MLP neurons of a small language model. Each row is named by its layer, matrix (up: input weights; down: output weights) and neuron, and shows model dimensions 256-351. Each number is 50 + 12 x the weight over its row's rms, rounded and kept within 0 to 99.
Before each neuron's rows, "fires on" lists the tokens most often at its 100 highest values on Wikipedia text that the model never trained on.

fires on: " |", "-", ",", " and"
L5.up1024:48 49 38 72 49 27 80 32 55 37 48 45 33 36 55 40 44 47 47 65 61 39 43 30 44 74 43 52 58 55 54 49 55 42 53 69 36 39 53 41 59 51 52 61 57 39 61 48 52 59 49 47 46 38 38 56 54 38 47 50 41 54 55 43 35 40 61 39 36 55 39 52 24 73 61 60 65 43 47 50 47 46 60 53 56 52 62 41 66 39 54 41 54 79 44 42
L5.down1024:59 48 67 72 53 61 52 58 36 48 49 57 99 57 50 56 53 54 58 63 57 65 57 49 57 60 72 53 59 58 59 67 53 53 60 65 55 50 34 72 56 58 56 60 44 66 60 42 71 47 54 54 38 44 46 78 38 71 52 50 49 60 59 51 42 44 63 56 53 66 69 55 55 70 66 56 63 45 50 61 60 39 52 50 50 48 62 65 61 50 60 39 75 61 48 61

fires on: " the", " finished", "'", "s", " his", " M"
L5.up1859:75 49 44 57 51 40 47 56 51 58 63 45 49 44 51 72 33 30 57 44 62 50 43 55 40 65 62 49 49 42 44 40 55 40 37 37 38 67 44 04 50 37 32 69 50 29 45 40 44 71 38 57 36 56 66 60 57 61 62 56 59 39 58 64 61 45 53 47 30 36 48 37 30 64 40 48 48 63 48 50 39 63 32 49 46 62 64 34 84 51 57 41 43 43 69 33
L5.down1859:49 51 61 47 58 64 48 77 72 60 58 42 55 46 53 44 35 65 50 39 57 47 70 55 76 42 77 67 33 64 43 49 37 29 66 56 49 44 41 27 40 58 65 58 50 20 59 52 46 30 43 39 62 46 56 54 55 44 38 43 46 44 61 61 67 30 50 14 39 37 44 52 46 50 19 29 26 62 63 87 35 51 71 58 65 59 63 49 47 45 61 66 56 66 64 41

fires on: "s", " the", " his", " its", " His"
L5.up1602:57 27 37 58 38 36 44 62 46 50 52 55 47 50 33 44 56 59 58 41 62 61 41 68 35 61 62 29 49 51 68 52 53 57 29 45 37 42 42 49 46 33 57 44 49 48 55 50 31 51 30 32 38 44 68 46 44 39 50 49 30 30 63 59 43 51 56 54 50 51 55 48 35 70 60 53 58 39 42 62 63 53 62 47 58 32 62 72 49 49 45 25 39 54 69 29
L5.down1602:36 58 44 51 49 53 67 58 12 42 51 55 43 53 52 53 68 31 45 54 48 54 63 47 63 50 37 52 50 37 52 61 71 68 51 55 29 30 60 64 53 59 45 97 74 48 49 39 44 39 49 67 79 51 29 65 33 29 45 72 61 52 41 48 47 76 44 60 48 47 47 49 40 55 54 54 64 57 49 48 41 63 58 50 36 62 54 53 63 76 76 45 55 52 33 68

fires on: " |", "|", "\n", " "
L5.up1596:54 52 48 67 51 59 77 44 56 43 37 55 25 52 66 48 48 69 36 60 48 49 47 30 35 44 36 32 59 50 37 57 54 45 49 56 33 28 72 56 48 46 54 41 52 62 40 72 45 49 65 52 43 48 54 18 44 73 38 46 55 42 41 53 41 38 52 51 68 37 55 64 66 39 55 44 64 48 51 36 29 47 67 47 47 47 38 71 37 57 31 55 52 42 78 53
L5.down1596:49 60 43 44 67 47 45 45 52 42 35 31 55 30 65 68 52 37 33 70 44 52 42 57 68 38 44 38 34 51 57 48 45 54 54 49 47 37 51 40 66 54 77 43 67 34 56 56 43 26 53 51 57 45 50 39 48 37 56 40 35 50 59 66 62 40 37 61 60 45 46 44 30 65 17 60 31 28 53 60 24 37 46 41 46 49 43 48 62 33 62 62 35 44 49 58

fires on: ",", " a", " was", " W", " 13,", " is"
L5.up100:28 53 46 41 57 29 50 51 31 54 27 51 58 73 62 45 44 41 51 59 22 46 56 55 59 46 48 34 76 43 77 41 46 38 34 38 57 50 46 58 57 58 46 43 56 49 58 52 42 50 61 40 32 44 60 37 56 44 53 20 46 34 47 60 54 71 62 66 59 41 47 32 54 36 43 27 71 59 46 49 47 45 45 56 82 59 50 67 45 66 50 38 33 51 63 55
L5.down100:29 62 36 61 41 44 31 46 47 48 53 28 40 59 58 58 55 47 50 54 68 37 71 41 29 45 42 48 55 49 45 34 46 55 45 32 57 49 55 43 45 37 29 42 44 45 69 56 51 47 54 72 57 53 36 73 32 51 44 43 45 77 13 50 51 44 50 52 39 47 47 58 49 63 53 72 51 43 35 28 48 63 41 37 73 55 35 84 56 41 35 45 45 55 53 31

fires on: " |", ":", ";", " hold"
L5.up1209:44 63 54 66 62 42 54 59 61 28 37 41 51 45 50 76 48 53 49 53 55 40 86 47 50 47 52 45 47 56 36 45 54 60 48 45 51 50 36 38 38 54 39 71 42 64 76 62 55 47 38 38 66 35 44 55 60 30 70 57 53 32 56 67 57 39 42 52 40 35 49 61 54 34 54 56 51 54 64 51 51 65 47 35 35 50 53 61 45 51 51 53 66 39 56 55
L5.down1209:65 57 58 50 58 59 44 67 50 57 64 56 73 57 50 69 44 60 47 49 59 72 48 51 61 67 64 47 40 53 58 51 51 37 53 49 43 44 51 71 61 28 76 60 71 43 52 66 56 57 75 60 54 50 51 53 48 59 66 50 71 69 51 43 33 52 43 31 46 59 60 48 36 55 71 69 54 60 67 40 63 59 47 54 56 43 54 57 50 45 63 25 69 47 65 56

fires on: " the", " an", " a", " as", " La", " no"
L5.up1980:39 58 52 47 26 46 67 59 47 68 50 46 65 57 53 44 41 42 64 58 56 63 52 66 50 56 44 63 37 46 59 51 62 57 66 54 69 62 46 57 39 37 57 52 42 36 50 34 38 56 45 58 52 37 50 34 53 45 34 59 35 27 51 60 51 54 52 44 44 50 67 58 73 45 49 56 36 30 40 70 41 61 49 48 49 39 39 38 49 64 45 28 65 55 34 34
L5.down1980:52 54 34 48 57 45 49 58 33 57 61 51 32 60 57 39 58 65 44 50 58 60 57 50 59 43 65 45 40 54 30 67 47 44 51 38 44 63 48 34 78 49 78 36 30 45 49 49 43 67 40 22 45 60 78 46 63 77 35 68 44 51 53 68 38 62 48 39 45 39 57 47 45 54 52 39 43 47 55 44 64 56 42 62 49 58 44 48 52 69 57 31 53 36 61 41

fires on: " ", " \"", "-", " |", " (", "s"
L5.up1115:45 87 39 61 28 46 54 53 76 52 73 70 52 63 42 45 65 32 60 57 50 34 41 47 61 59 64 61 44 57 64 53 51 64 62 86 30 55 72 52 50 41 63 50 58 68 73 52 42 53 69 49 57 51 60 59 68 39 63 77 42 69 60 46 27 68 33 79 63 48 45 59 52 53 44 46 50 35 58 51 58 46 32 72 57 70 59 57 69 49 74 61 40 50 52 52
L5.down1115:70 50 59 32 63 57 48 41 50 34 52 70 69 52 64 34 59 49 62 63 41 41 71 66 23 71 38 66 43 74 41 52 60 64 30 71 62 70 58 75 48 39 61 31 51 58 29 44 61 53 51 60 46 69 53 54 52 59 34 33 61 57 46 32 40 36 53 46 53 52 41 73 56 63 33 39 51 52 62 62 41 65 53 61 50 51 58 49 44 36 51 65 53 55 47 47

fires on: " |", "---|---|---|---|"
L5.up46:54 44 46 50 46 37 77 54 47 49 52 44 34 39 69 58 55 31 29 54 42 74 39 48 63 30 54 59 76 60 40 28 43 21 85 39 21 38 40 48 56 42 47 36 37 54 57 48 46 57 71 54 45 42 46 43 60 44 73 49 39 42 56 70 42 34 37 72 67 44 64 56 65 68 61 51 61 49 39 63 51 49 49 61 46 58 47 51 40 37 62 58 55 67 56 36
L5.down46:51 58 37 41 71 58 56 58 66 41 45 38 29 57 43 65 36 57 47 53 52 61 50 53 49 50 36 67 56 27 51 42 75 57 48 52 57 38 63 49 29 44 36 58 43 41 70 54 41 61 41 64 45 48 34 40 57 42 50 69 67 61 54 61 46 44 52 77 62 48 67 42 63 62 44 42 67 55 78 54 51 46 60 47 39 57 51 59 48 63 35 62 64 60 63 45

fires on: " to", "To", " that", " helped", " help", "st"
L5.up143:36 44 55 55 27 48 64 59 66 63 42 58 43 46 69 45 56 41 40 34 55 40 66 52 46 61 38 45 35 64 46 62 47 50 71 51 54 54 66 54 51 47 55 31 29 61 27 51 42 45 65 31 36 44 50 40 60 51 63 47 50 46 65 42 41 57 54 55 63 55 28 64 50 39 55 61 39 39 46 61 51 54 40 41 27 46 58 58 44 29 43 51 39 57 34 50
L5.down143:69 41 51 53 50 59 37 72 42 83 43 59 50 30 42 63 46 47 49 55 50 57 59 30 59 45 48 63 47 71 63 59 64 55 42 56 71 55 37 58 62 65 53 27 54 58 43 76 50 50 54 26 59 57 47 39 53 69 49 57 61 59 62 47 42 26 55 48 58 51 45 60 38 53 58 47 37 61 40 46 53 38 22 54 43 39 32 54 50 48 56 56 59 73 48 39

fires on: " |", "\n"
L5.up1299:50 35 48 36 58 52 45 77 53 42 58 60 27 66 65 41 43 65 14 71 65 77 41 32 61 49 14 47 50 39 43 57 58 24 64 46 36 56 43 43 33 36 36 36 50 60 61 78 52 56 50 34 74 46 54 33 44 46 53 61 52 33 35 58 28 19 43 53 54 45 58 34 57 40 67 41 58 59 46 68 52 37 53 46 48 36 63 42 45 55 48 50 49 58 64 61
L5.down1299:38 48 32 43 54 34 18 67 81 44 54 46 42 47 56 52 53 75 67 61 53 53 36 59 42 31 39 46 52 48 34 35 47 56 55 31 50 50 61 57 55 53 69 34 63 48 31 70 54 51 36 41 49 46 47 32 62 34 36 83 61 34 20 65 44 51 49 39 56 26 67 64 60 47 31 49 52 54 52 60 60 32 62 37 52 60 78 20 57 58 48 49 45 45 85 60

fires on: " the", " Charles", "s", " an"
L5.up704:32 50 40 24 52 27 61 42 45 37 50 47 54 62 52 60 32 56 33 34 39 53 33 55 63 51 50 49 34 56 58 44 53 37 45 55 46 31 56 49 35 44 46 61 42 53 54 43 57 24 46 24 40 24 51 55 72 48 59 48 25 40 43 47 49 64 44 64 38 55 54 08 28 25 51 46 65 24 48 63 63 47 51 56 27 40 57 67 59 51 56 35 68 43 42 61
L5.down704:52 38 47 58 64 51 55 57 54 43 49 54 59 46 61 49 67 57 75 57 76 61 36 41 66 45 57 34 53 35 39 59 40 45 45 67 58 51 57 40 42 60 57 51 60 28 38 58 57 43 42 46 59 32 25 54 32 46 50 32 51 43 53 51 62 67 62 51 37 56 59 37 34 65 61 31 47 45 75 77 50 53 66 58 42 47 47 36 44 32 42 35 64 51 49 60

fires on: " on", "On", " |", ":", " February", " January"
L5.up833:51 50 55 63 59 46 44 51 56 43 41 50 36 55 51 53 47 64 48 54 53 38 50 49 60 46 54 49 33 41 55 40 64 67 51 64 51 82 30 35 65 62 49 49 49 46 41 27 56 41 41 35 58 36 48 35 36 50 47 46 54 43 56 43 56 40 48 65 39 46 57 56 54 53 78 72 52 60 52 41 69 47 71 40 46 58 39 66 51 37 40 44 54 49 52 34
L5.down833:56 58 50 69 74 33 45 54 36 49 44 59 43 52 29 54 38 55 58 77 53 60 56 43 63 33 79 49 52 85 55 40 50 55 70 63 46 88 42 69 59 52 55 48 39 37 68 52 47 47 34 57 47 48 59 53 62 68 54 61 71 48 49 49 43 67 66 49 46 38 60 76 53 56 64 72 60 67 64 47 61 63 50 56 47 63 50 44 52 46 35 64 31 47 45 41

fires on: ",", " a", " an"
L5.up1572:34 50 47 47 43 59 65 67 51 50 52 43 63 58 34 71 35 47 69 69 51 64 54 65 36 41 36 43 30 50 52 30 58 53 46 61 35 45 45 70 48 40 54 43 52 51 54 45 41 50 55 51 59 44 53 59 52 39 66 57 45 49 60 58 49 57 49 44 47 51 51 46 46 50 35 55 64 45 46 50 41 65 30 53 76 55 39 71 46 68 56 67 26 55 50 23
L5.down1572:75 40 33 63 58 47 45 61 62 72 70 53 55 42 49 51 61 56 37 62 52 71 46 51 55 21 55 46 71 40 55 68 57 42 63 41 56 35 58 28 66 45 40 58 42 53 56 76 63 49 48 59 61 63 40 72 35 59 56 60 71 42 51 48 43 59 43 42 38 52 66 34 51 42 47 50 65 58 73 35 46 57 51 70 36 50 36 61 44 71 54 33 53 48 53 60

fires on: " |", " -", " the", " Champions", " League"
L5.up145:41 42 21 54 63 53 54 71 53 38 61 60 44 70 65 71 62 65 60 61 64 61 41 35 45 46 57 32 63 28 61 56 55 48 58 49 32 66 30 55 60 57 58 32 78 54 49 29 50 57 42 43 32 48 39 58 61 43 42 59 53 44 36 56 50 45 55 67 64 45 80 63 52 60 52 42 53 47 58 42 37 81 49 60 67 67 69 74 52 36 52 42 54 69 43 50
L5.down145:62 54 53 45 60 36 53 45 60 54 63 52 63 74 58 59 53 51 70 73 54 47 60 56 38 67 48 23 55 56 24 45 45 32 44 49 42 74 50 40 62 61 49 71 67 54 30 49 61 62 33 47 56 37 52 65 58 73 40 54 53 63 46 34 47 39 49 66 61 35 43 70 58 46 57 43 46 65 55 61 30 53 52 44 65 32 70 49 63 54 59 44 48 41 42 76

fires on: "man", "-", " a", " ("
L5.up1341:40 66 49 54 36 66 44 64 69 58 72 57 50 64 63 38 54 59 55 52 42 69 47 37 35 57 52 55 35 46 34 40 57 38 44 38 36 61 40 52 45 50 43 16 61 77 64 63 73 62 50 38 45 55 64 59 58 60 45 54 29 45 51 61 59 57 45 58 43 40 55 44 38 49 49 54 51 60 47 62 38 40 54 45 40 60 51 40 64 52 51 39 32 57 60 46
L5.down1341:49 56 40 46 39 33 59 56 60 39 57 59 71 46 65 34 41 75 38 58 36 48 48 62 54 45 55 55 69 40 45 48 53 53 21 39 39 66 69 63 56 58 60 45 58 58 51 78 34 68 38 57 35 49 40 73 33 61 62 38 54 56 40 36 29 40 47 40 42 61 48 42 45 56 63 61 68 50 31 71 61 43 32 71 60 46 44 57 59 32 36 60 61 66 58 50

fires on: " the", " in", " his", "s"
L5.up154:65 42 59 44 47 50 50 47 50 44 60 48 55 49 36 66 37 53 33 41 61 37 33 54 42 61 64 32 63 45 47 59 56 81 37 73 23 51 39 33 37 18 45 22 51 56 63 29 43 58 49 59 40 45 37 51 51 44 58 49 51 31 44 38 34 52 70 70 22 39 62 39 43 33 53 48 54 41 58 53 38 50 57 30 49 24 50 66 56 61 59 53 44 72 53 47
L5.down154:57 66 58 65 49 49 39 33 54 83 66 53 43 60 60 70 53 70 48 40 58 60 62 36 63 48 40 39 40 38 25 63 40 52 70 62 37 40 44 28 45 46 54 42 51 56 40 54 50 60 54 59 44 39 20 50 49 30 37 55 47 57 35 46 59 44 50 65 19 41 66 44 40 50 52 50 64 49 45 48 46 55 58 63 36 65 62 53 49 52 67 53 56 43 80 46

fires on: " (", " was", " and", " |", ","
L5.up2175:57 40 53 67 47 54 49 53 62 62 38 61 54 35 44 37 49 38 35 36 56 42 38 57 88 51 53 64 30 55 59 34 59 50 55 34 48 32 68 50 72 61 54 66 61 57 67 60 42 71 58 34 45 46 54 56 33 41 57 54 39 50 62 54 47 63 54 23 57 70 43 45 51 42 54 48 59 47 59 50 46 39 53 52 45 51 52 51 52 40 52 54 42 73 51 37
L5.down2175:64 68 46 41 79 50 72 39 58 56 45 46 85 61 49 40 39 52 63 55 62 36 48 39 45 57 53 41 68 58 48 31 63 37 36 51 40 64 38 50 52 39 41 38 47 47 42 50 56 38 44 52 45 57 64 53 59 44 46 44 65 66 35 43 34 27 40 64 44 60 54 53 42 69 67 40 47 44 63 45 57 54 51 56 47 47 54 57 43 55 28 58 61 45 42 40

fires on: " to", " that", " which", "s"
L5.up1433:46 46 58 39 57 58 63 49 87 54 48 69 48 58 52 53 37 49 54 48 39 63 69 21 56 47 43 55 58 43 41 61 31 60 61 57 41 40 40 39 39 41 66 52 19 52 39 50 45 45 33 22 48 62 63 48 46 47 59 54 57 51 42 46 36 32 39 48 49 64 41 51 67 41 57 28 30 51 73 49 58 59 49 53 65 68 49 52 28 26 42 48 41 43 50 42
L5.down1433:54 44 37 31 52 41 51 47 61 43 42 62 58 50 41 57 49 56 33 44 22 50 48 60 72 51 50 44 60 62 47 54 62 41 59 38 68 67 53 50 56 60 65 36 67 51 46 62 43 27 60 38 62 56 36 51 46 45 57 53 82 62 30 48 42 60 43 54 56 28 60 30 42 54 59 46 55 62 23 60 42 68 42 45 40 32 48 41 45 52 58 52 34 55 44 42

fires on: ",", "-", "s", " by", " and"
L5.up291:68 61 58 54 22 44 42 63 42 38 38 62 47 45 54 39 82 34 75 49 27 47 58 61 59 64 42 50 51 45 53 56 64 53 58 41 47 60 48 57 42 36 25 42 66 43 64 39 33 41 55 72 46 67 42 57 54 49 64 65 34 42 37 75 47 65 56 35 69 31 66 56 43 52 48 67 57 38 34 26 44 50 65 44 22 18 38 70 51 43 43 54 66 61 39 34
L5.down291:74 40 58 46 51 35 49 52 71 52 66 36 49 57 61 56 34 49 24 50 35 36 52 39 55 58 54 46 63 42 42 53 58 53 51 48 70 50 36 51 74 50 51 44 65 56 55 49 70 49 42 37 36 62 61 72 39 51 60 35 38 67 50 56 43 43 49 45 61 38 55 51 54 49 67 61 44 52 63 45 49 33 49 61 42 68 64 60 44 29 58 63 51 33 68 43

fires on: ",", " and", " |", " as"
L5.up525:67 67 60 49 50 44 43 56 43 29 46 41 56 51 62 34 49 37 68 65 66 61 62 36 50 39 49 43 52 46 48 45 43 65 52 61 57 47 66 36 50 51 75 41 62 35 48 57 18 20 51 48 51 52 49 32 64 73 51 25 51 23 61 52 58 39 35 48 40 20 57 46 56 35 52 38 58 83 25 60 41 45 62 56 52 36 31 33 54 65 39 52 67 61 49 14
L5.down525:46 50 49 26 26 42 50 58 58 52 51 60 61 50 47 73 57 46 41 23 55 39 22 45 53 42 25 69 40 56 33 58 61 64 48 39 58 48 40 54 85 48 31 50 17 43 55 40 59 47 42 45 58 56 55 61 51 38 59 58 40 45 28 58 41 79 42 37 49 68 39 40 28 60 47 58 52 30 54 42 21 55 58 40 40 46 45 33 49 49 58 45 59 59 54 38

fires on: " P", "P", "G", "era", " p", "\n"
L5.up2523:44 50 66 40 31 59 83 52 61 61 55 66 58 42 35 36 48 66 53 69 46 68 51 54 62 50 30 41 43 37 63 59 58 64 65 49 36 67 52 65 34 44 48 43 47 37 55 49 56 35 39 25 50 39 30 38 39 52 64 46 46 38 35 57 52 46 49 53 66 41 52 64 62 46 30 62 41 57 34 72 46 38 64 17 69 55 51 19 47 66 57 43 66 64 61 52
L5.down2523:44 54 54 33 60 41 60 64 47 41 38 73 62 59 49 50 34 76 57 55 55 57 57 51 36 44 52 51 47 43 45 60 29 50 34 54 36 35 48 54 44 31 56 42 62 38 56 53 78 44 44 46 60 57 39 54 64 37 56 57 55 44 34 50 75 38 47 56 59 42 57 50 76 61 50 47 57 38 41 64 61 55 45 46 50 32 39 37 38 61 46 33 64 46 55 35

fires on: ",", " and"
L5.up2558:50 63 31 56 48 44 52 71 57 55 32 55 45 68 37 55 38 49 53 38 50 60 44 49 46 41 36 40 70 32 45 34 43 58 33 50 58 59 40 36 49 43 36 60 63 71 67 48 29 44 54 65 41 53 45 76 55 50 40 32 47 50 63 73 54 44 45 59 42 34 61 47 32 59 30 40 33 19 56 38 26 70 45 64 59 66 31 47 27 41 41 41 57 72 47 62
L5.down2558:42 43 43 33 67 57 52 57 41 59 61 22 47 61 61 32 50 36 63 57 65 48 44 34 66 42 41 49 57 56 47 39 45 57 50 37 62 60 46 40 40 52 61 51 44 34 42 46 80 50 54 50 62 66 36 68 63 45 45 44 28 41 24 54 39 56 47 45 50 56 42 32 62 36 48 26 34 60 52 80 38 54 51 56 49 52 50 47 23 54 35 73 40 35 61 54

fires on: " of", " to", " in", ";", ",", " and"
L5.up92:46 54 71 64 65 61 45 47 61 46 74 60 42 34 39 45 52 61 44 48 43 44 65 37 41 61 56 78 60 49 64 30 58 69 52 67 72 36 46 53 64 27 51 57 52 36 67 44 52 42 41 41 60 54 52 49 44 40 28 54 28 55 53 53 54 62 69 51 68 72 54 59 39 60 35 26 59 51 68 45 50 40 43 45 32 41 54 62 54 36 37 51 55 27 59 37
L5.down92:59 51 47 64 73 51 61 74 72 66 47 73 74 51 57 40 59 61 47 34 45 53 40 46 40 77 61 45 59 55 42 55 59 58 46 44 61 59 71 56 55 53 49 67 65 56 66 47 61 64 39 64 35 44 49 40 54 60 54 50 56 54 66 48 54 40 77 56 57 45 63 41 49 67 58 48 58 36 70 47 51 28 51 34 59 61 76 63 70 61 84 38 55 59 45 40

fires on: " |", ":", ".", "-", ","
L5.up2141:29 47 25 50 73 35 55 56 64 31 58 58 54 50 71 47 50 46 64 78 66 57 49 29 56 69 43 59 56 62 52 43 64 45 23 76 49 39 27 31 66 56 65 50 39 49 59 54 43 52 48 57 63 61 42 40 41 62 61 79 49 53 54 60 22 59 62 45 53 32 69 26 53 49 46 52 36 51 71 45 46 44 81 65 43 38 50 60 43 32 43 36 62 60 69 58
L5.down2141:68 38 55 48 48 54 74 65 52 73 55 51 63 36 58 37 24 65 68 51 74 48 22 51 50 49 51 48 51 58 51 68 28 61 68 62 39 52 45 47 68 50 65 40 67 57 53 63 49 47 49 52 53 58 34 38 55 63 41 60 45 34 56 56 33 54 52 37 45 63 58 52 46 55 57 63 74 65 44 69 37 51 48 65 56 67 42 51 73 45 58 37 63 47 48 62

fires on: " |", " War", "DF", " RE"
L5.up838:38 42 50 42 66 49 59 32 54 57 69 54 35 70 73 28 60 55 72 59 36 49 71 44 46 38 36 23 39 46 76 60 83 40 67 40 43 77 24 58 72 46 50 70 51 60 48 61 49 43 54 60 42 51 57 51 63 53 59 52 43 55 56 35 51 68 67 33 44 46 74 75 45 46 47 48 42 64 34 22 49 48 54 55 30 38 47 62 37 36 78 57 46 43 48 56
L5.down838:45 65 59 48 42 41 62 49 34 55 50 52 80 53 38 56 45 63 37 58 43 39 67 35 41 71 49 33 65 61 26 66 56 26 38 61 41 67 43 56 36 39 56 61 35 48 55 54 50 43 40 47 58 64 56 35 45 70 49 36 62 26 57 49 47 36 52 66 56 49 36 64 62 53 37 58 50 47 61 46 40 68 30 34 54 43 55 61 54 51 43 58 71 51 64 42

fires on: " A", "a", " Pa", "s", " S"
L5.up2119:40 51 38 35 58 39 61 55 53 61 52 52 69 47 64 58 37 48 46 45 31 47 41 45 65 43 53 49 42 52 44 59 48 50 22 29 52 29 55 52 49 63 51 55 43 53 65 63 32 55 61 69 31 57 48 61 51 64 67 48 42 61 48 29 44 56 62 64 49 57 42 54 60 47 52 67 46 63 57 38 43 58 38 50 72 58 45 54 77 72 58 42 59 59 60 55
L5.down2119:61 27 50 56 48 46 27 55 38 48 51 57 44 54 82 46 61 61 54 56 61 64 36 71 54 56 46 36 56 63 47 52 59 55 67 64 75 71 70 45 31 54 50 67 55 41 54 60 53 56 59 53 70 72 53 40 61 44 60 23 47 36 38 68 47 49 40 39 61 35 46 44 30 71 68 49 76 52 41 67 30 69 47 73 54 55 53 66 43 46 57 56 64 50 33 52

fires on: " A", " M", " S", " H", " K", "s"
L5.up627:45 40 52 44 54 42 33 56 35 53 37 50 47 54 30 50 60 65 44 41 47 33 46 42 60 54 45 41 39 64 52 51 42 44 60 51 39 58 56 33 45 26 55 49 59 57 40 47 57 41 78 50 42 47 56 19 47 47 56 54 44 58 45 46 55 61 44 65 58 48 38 56 64 45 62 21 36 47 45 45 27 44 52 50 74 42 48 40 46 64 64 52 65 74 43 54
L5.down627:58 34 64 46 40 41 67 51 44 56 66 37 58 55 46 70 47 55 47 56 40 52 60 53 48 49 49 30 54 32 51 45 65 46 54 58 43 54 63 54 43 58 45 40 55 49 62 54 54 48 50 56 52 71 51 45 76 58 64 44 66 52 40 46 47 51 52 29 54 48 38 43 34 57 64 49 52 53 52 53 59 52 54 64 51 90 62 59 50 65 48 53 59 42 42 53

fires on: " |", "\n", ":", " "
L5.up1369:51 56 65 36 49 35 49 49 48 47 55 56 49 46 54 82 39 56 40 55 53 43 57 39 65 57 59 39 36 76 34 50 45 43 65 53 55 68 28 55 50 39 30 25 58 35 49 48 63 67 49 45 50 42 59 44 57 41 59 59 61 48 65 33 59 62 32 47 49 49 62 63 56 46 72 45 62 39 71 39 52 65 63 32 32 51 80 75 45 43 69 37 27 47 59 62
L5.down1369:40 34 47 62 41 42 54 58 42 40 50 62 53 40 42 63 47 32 58 73 73 53 56 64 58 55 65 51 66 61 62 57 57 48 58 51 47 16 49 48 45 62 50 39 42 47 38 63 54 34 51 58 41 51 28 54 37 44 57 66 65 78 35 50 50 52 64 50 64 68 69 63 78 62 47 49 55 56 67 53 40 38 30 52 60 46 52 79 58 49 59 50 50 68 64 37

fires on: " a", " the", " to", "A"
L5.up1940:58 38 51 57 67 45 44 50 44 64 52 50 58 83 52 37 59 27 70 45 48 44 63 67 36 64 46 45 43 41 39 39 40 28 67 62 67 40 36 44 58 12 50 59 58 39 60 50 28 41 28 68 55 55 54 53 35 33 60 43 44 54 51 52 46 53 66 62 30 67 34 44 38 53 55 52 41 44 27 59 24 55 44 41 51 38 50 57 63 51 63 37 54 60 63 43
L5.down1940:22 78 36 70 57 48 53 70 38 58 77 46 39 52 62 40 53 71 46 53 64 34 62 36 31 41 31 54 75 59 39 65 80 94 51 47 34 45 33 36 51 50 56 45 48 38 71 26 64 58 51 54 55 44 33 70 47 90 55 59 78 62 49 47 46 44 31 52 58 48 49 40 58 56 38 38 46 45 40 59 60 52 56 43 26 45 76 33 60 41 43 58 42 48 46 43

fires on: " (", " \"", " a", "-", "'"
L5.up481:51 42 48 63 42 52 40 67 77 59 49 71 70 46 53 37 63 49 67 64 53 54 43 57 46 40 53 62 66 69 59 50 37 49 54 58 73 49 61 58 48 34 69 82 42 64 46 54 41 58 77 19 38 51 51 46 60 68 50 65 48 64 35 56 47 62 59 72 58 46 50 53 47 47 60 49 71 33 55 70 60 57 35 71 78 45 40 77 57 26 54 62 51 65 45 45
L5.down481:53 44 57 49 64 61 96 53 36 57 46 42 71 54 51 81 50 51 53 53 46 40 36 68 49 62 63 51 51 55 40 49 51 37 51 57 59 60 53 47 46 59 70 54 48 66 63 51 54 64 59 39 62 54 69 59 67 41 41 52 57 49 53 63 47 48 57 55 35 65 61 47 51 49 57 60 49 47 62 48 49 52 59 60 56 54 67 65 49 39 78 40 48 56 50 53

fires on: ",", "|", "rium", " and", " |", " a"
L5.up1413:38 65 33 42 31 46 32 48 43 42 48 43 51 39 56 45 46 39 63 47 60 43 33 51 65 45 45 38 45 56 51 22 36 65 35 38 60 62 62 54 60 38 37 60 63 61 57 51 47 40 39 58 49 43 56 48 54 44 56 30 51 48 50 57 54 62 55 72 52 40 61 65 48 22 37 65 66 54 60 60 38 70 17 55 51 55 42 56 34 67 49 37 44 65 46 68
L5.down1413:49 34 44 61 56 55 35 59 48 62 60 58 34 64 68 69 65 42 47 21 56 31 58 31 60 33 42 34 36 31 29 42 59 40 51 24 56 43 44 59 58 44 43 60 51 50 59 48 36 39 48 42 38 49 44 50 36 38 37 48 36 61 58 80 44 44 53 47 40 59 42 39 44 71 44 54 47 32 60 52 39 54 39 58 28 60 57 43 56 25 55 42 62 53 46 37